Part of a small language model's weights.
Training: a variant of Adam for these matrices, 568M tokens, 4336 steps.
MLP neurons of a small language model. Each row is named by its layer, matrix (up: input weights) and neuron, and shows model dimensions 48-175. Each number is 128 + 24 x the weight over its row's rms, rounded and kept within 0 to 255. Numbers have three digits each.
After each neuron's rows, "fires in" lists the words (lower case) most often at its 100 highest values on Wikipedia text that the model never trained on. A number after a token or word is its count.

L7.up680:091167114112115190156150107090102133127153157113140124107118150090137134119149128115127123163129146133132105148169169161108129107125125152126111125143180114128126137121114144121106090165136103115147083126103140106140102110129143122122162124167132163131097139131138133105131133079132108077106138158137109140105151153133139112117115194110115128145119105132109140139143111132104126108103
fires in: "from" 24, "also" 21, "they" 7, "eventually" 6

L4.up687:116131114148141114166130121143134099107144116117119147148147143062143168154116104114114158112108118123144120172180159145139124144116191148100181124130131147130106153093123097116115114181097151119162147107079107098121138111088133115128187160151088130154137086125123098106096107159128134141141122126148112133171146104131124107123139118145112130140107145106133122100139095164132121152095
fires in: "other" 18, "those" 12, "japanese" 8, "german" 6, "group" 6, "their" 5

L4.up727:116145158119104126169120084110121097102139110112105140120122113143128126106128136113116151115125136142134156163145087131138120139077159108170125162119152083134095114108134126130134065154160136109135064157147115125123105145102124142086158148118177130112154111127133130108120137145173143144142116130143121123120162118106154158117135198129103193156163150079111134100160122119153139126073
fires in: "two" 22, "and" 18, "three" 10, "girls" 5, "chinese" 4

L7.up423:139132154160142135132135084100107133133115165128128124120113116108153186159110184124085075157114146146115116179133148159146080131124076123118111190147166067113134109091183100108168120122139109112118088102123122097121122104125124140123131190167123154146116138120139124120112124109120168157067155135110105120099106142123139145154153152136115143084131156107159110107129142077129160108157
fires in: "them" 22, "second" 9, "joint" 7, "grande" 5, "community" 5, "founded" 4

L8.up1268:127119124118162128161153114117136143127117133122102104121121209118144142141133136122124126164113145133136149135157107096120117152123105121083126129135117123143121123164129098131151110158150124085104119143116116093147125123131145140094143142148130149154152108111144117111104119134142158138107124100154105139115125109112123157150141135115138089119125102112120134111101147119139118059111
fires in: "these" 13, "its" 11, "whose" 8, "website" 7, "assembly" 6, "it" 5

L4.up6:144146088148122101098104166149087143164103123149114156123084084121083116101163119128177126104197126119091102135149110186121145105096145067115133141110140185085146094115130179094095149112140143151142101083125128158121141155155105117082151115137132135109141117112144152101144153140099145130135125184100119142138125102147149108119151129147123120128150116118137144129092108141132132142093
fires in: "gold" 19, "national" 10, "title" 9, "titles" 7, "women" 6, "technology" 4

L4.up688:135142132119139125118108142111158108103138129088148144108098133048087148150123155105100114108151131145116122076071143161115135103123113113154134110128146108115118120091116154137104155156173133122113119145071108141138130106119142114150147156115109121091096129137194120154141108100131140164117115084166119132128122116099133076147069154130132173118143103122126131139140129150104160113118
fires in: "under" 18, "where" 15, "into" 6, "to" 5, "understanding" 4, "london" 4

L4.up981:116116162089150133148127144173213160130128116120142127142114066090112080117172112128152142115090132150162099140145107153172134139126148102108111143135132089137145173098141102131109129139132126097105121091106134112123118122137139141076156146097134136140126156123119145101146135096109133146129088116126127123155135115135129131135128108079129130105129154124100109116097107113106149110132
fires in: "independent" 16, "women" 9, "tour" 9, "members" 8, "member" 6, "children" 6

L4.up152:109149120181155135150132168091162135104126133076153132109111123106144149124140136132166135093089138125145131190136137121086063112108111175092056109113116125121148097147116119116112141134118123100110116143112099136103138116119128131170100136088113119108119142153144149109124131133146125169112154115149122127114077139134125155087121127130109153111086136095098132153123149054120117144149
fires in: "25" 16, "26" 13, "22" 8, "15" 7, "12" 7, "28" 6

L4.up164:155149121159108133084180160086101139121137101135118130127111097129169140110120125145088140148142187128118147149124092109073141107165155123138146107121099136129099115128119100070107085136085148141156115164140133113124122101137117139143096116174131137113147102118133148121085125138136125159155129135104132109118129155069137111116145174103157171126119126105109145127150136119153147087088
fires in: "his" 34, "first" 13, "was" 7, "he" 6, "debut" 4, "steals" 4

L6.up790:149141123110133162097122120128148162153122129097165145128078134126112114117110156093125127154157172143145107093121119147148116168144159130117100108135124117146155091085137114133092151106132105131112103129123102131099194161129116170103105143120118105108154179119140112103120135148116125111119113163136117117116127163137143096113149156121143146099147143172184161120160124068106120120091
fires in: "games" 18, "apps" 12, "parts" 7, "records" 7, "charts" 5, "pages" 4